python train.py --hidden_act="gelu" --bias="none" --init="trunc" --optimizer="adamw"
MLP neurons of a small language model. Each row is named by its layer, matrix (down: output weights) and neuron, and shows model dimensions 144-239. Each number is 128 + 32 x the weight over its row's rms, rounded and kept within 0 to 255.
Before each neuron's rows, "raises" lists the tokens whose logits its output raises most directly, leaving later layers aside.

raises: " world.", "ard.", " state.", "U.", "ure."
L6.down452 [175 150 146  93  85  72 123 196 118 106  93 202 170 170 170 133 105 121 143 138 164  88 132 158 126 124 170 148 132 114 129 137  89 147 150 112  67 136 117 121 115 185 123 114 127 124 135 167  98 137 211 168  68 121 138 142 141 137 117 168  67 129  86 144  88 108 102 205 116  98 125 113 129  86 142 130 147 118 207 123 154  68  82 144  58 152 126 112 156 152  73 170 129 111 133 117]

raises: " same", " latter", " the", " next", " entire"
L2.down1541 [127 109 120 102  70 150  87 158 151 119 111 146 164 119 151 113 146  55 137 138  85 114 158 123 162 130 179 116 132  85  76 134 115 125 115 152 129  82 146 110 161 114 105 137 156 157 117 109 131 148 125 149 101 170 155 147 132 104 137 109 130 136  77 123 120 135 113 159 103 156 118 126 113  93 110  91 147  59  80 118 131  81 132 108 107 112 137 181  97 117 145 114 160 125 177 160]

raises: "ower", "ids", "lan", "eal", "- Family:"
L2.down1169 [160 122  57 107  53  93 114  89 107  98 153 153  98 107 187 151 138 138 178 119 149  84 123  95 131 106  99 158 168  82 177 171 159  62 145 173 186 121 129 123 104 134 168 141  86 128  93 134  98 111 105 121 192 199 102 147 126 114 161 118 156  83  92 136 156 134 153 125  85 145 175 145 143 170 144 138 111 115 126 119 160 129  59 134 121 168 109 110 127 214  90  63 112 168 177  99]

raises: "itional", "ably", "ition", "ived", "ished"
L6.down404 [154 109 109 171 136 116  82 194 173 179 127 170 118 131 148 117 159  72 142  87  83 148 137  62  97 164 113 127 140 163 118 124 140 189 156 103 137 200 136 149 152 152 107 128 134 117 150  82  54 153 147 141 144 172 169 106  73 133 127 188  84 167 164 134 160 158 109 142  79  89 163 204 119 120  51 151 192 106 140 106 179  82 136 105 116  96 160 139 150 158 128 103 120 144 115  97]

raises: "por", "burg", "ha", "ita", "ia"
L2.down1901 [131 172 139 201  86  97  96 130 175 205 152 104 149 147 143 120 141 133 131 115 129  73 190 104 125 169 178  68 151 133 135 153 159 102 135 162 103 112 100 106 139 141 125 118  94  92 153 146 146 108  62 161 143  34 117 157 124 145 175  50 108 131 139 121 110 130 127  97 191 140 137 173 135 168 128 112 158  86  95 134 138 164 135 135 137 158 154 141 131 109 156  63 106 139 159 128]

raises: "i |", "i | ", "i.", "its", "i and"
L6.down160 [140 144 137 125 134 117 112 138 131 136 111 130 126 117 154 118 130 113 119  64 122 127 111 185 160 163 143 133  61 220 143  95 116 148 167 153 157 142 153 178 143 109 108 123 138 165 204 105 140 133 101  68 106  91 122 151 127 139 121 121 127 164 107 124 139  84 118 125 159 118 101 100 140 145 137 129 158  93 157 158 144  99 154  72 135 135 158  98 172 111  22 143 101 134 118 111]

raises: ".", "\n", " |", " | ", ","
L2.down1735 [147 144 161 155  90 136  43 156 117 192 160 123 178 133 150 119  92 157 114  65 177  72 141 163 123 117 158 148  87 110 104 121 102 136 106 110  86  99 124 141 194 108 212 106 101 119 131 181 102  74  58 126 143  86 122 102 133 120 128 121 148  90  98 129 147  78 135 135 184 104 133 140 132 150 125  80 174  86 202 117 116 116 200  99 119 113 141 140  90 157 124 129 104 147 105 154]

raises: "enn", "ell", "el", "ner", "ill"
L2.down1709 [103 149  92 122 110 155  70 114 103 134 105  97  96 185 134 187 129 141 119 108 171 103 159  65 172 124 135  94  55 136 186  83  98 185 186 147 166 121 148 121  76 118  39  20 116  94  79 124 118 106 115 120  89 114 123 146 117  83 153 129 157  83  76 164 139 160  98 115 159 108 147 147 133 144 127 172 139 150 107 126 131 136 108 151 126 152 166 145 148 173  65 133 106 157 100 153]

raises: "th century.", "o.", "ent.", ").", "ic."
L6.down635 [221 127 163 139 107 160 159 134 106 189 141 177 156 131 153  53 101 118 102 127 143  88 126 158  81 159 130 135 112 116  98  75  86 113 183 138 109  98 166 109 149 101 122 106 119 186 132 185 125 120 190 103  83 118 165 156 122  83 100 124 110 108  88 108 132 141 140 159 135  94  93  67 198 163 149 150 125 125 131 135  75  77 145 191  45 100 127 162 132 154 131 101 117 164 166 148]

raises: "ed", "ing her", "ing to", "up", "ing of the"
L2.down1433 [162 162 130 129 115  88  99 137 146 138 176 119 160 123 131 143 153 106 177  99 102 156 111 138 155 117  89 122  96 108 128 117  98 118 116 110 146 118 190 112 131 131 152  95 173 176 168 133 153 103 101 145  90 130 152 138 142 211 106 122 129  85 142 115 157 155  87 141  96 126 135 128 164  98 121 134 148 131 125 169 200  85 143 125 106  87 108 171 168 153 124 141 157 106 107 194]

raises: "ely", "ement", "es of the", "ially", "ew"
L2.down1840 [106 132 139  73 154 140 139 137 123 154  88 129 102 153 156  33 144 161 186 116 133 173 174 128 152 126 105 159 174 129 109 191 112  75 147 173 159 104  55 112  84  93  69 134 101  89  56 126 132 163 128 119 169 151 106  77 114  96 176 166 126  92  76 161 142 142 145 145 153 191 119 124 113 150 130 138 151 147 165  98  63 121 152 169 133 125 139  38 142 162 154 123 135 127 122 111]

raises: "aving", "ical", "ist,", "ist", "olit"
L6.down1190 [199 163 115 188  51 155 167 147 123 115 177 153 168 116  93 184 155 120 167 129 127 165 156  95 131  86 122 162 117 116 133 125  86  91 127 106 124 193 163  68 151 133 109 103 131 134 178 148 129  89 149  88  79  79 127  93  97 111  77 126 111 155 160 123 139 125 143 113  86 129 197 133 151 142 134 175 162  54 133 103 126 125  63 106 121 138 142 119 147 113  62 141  67 133 137 119]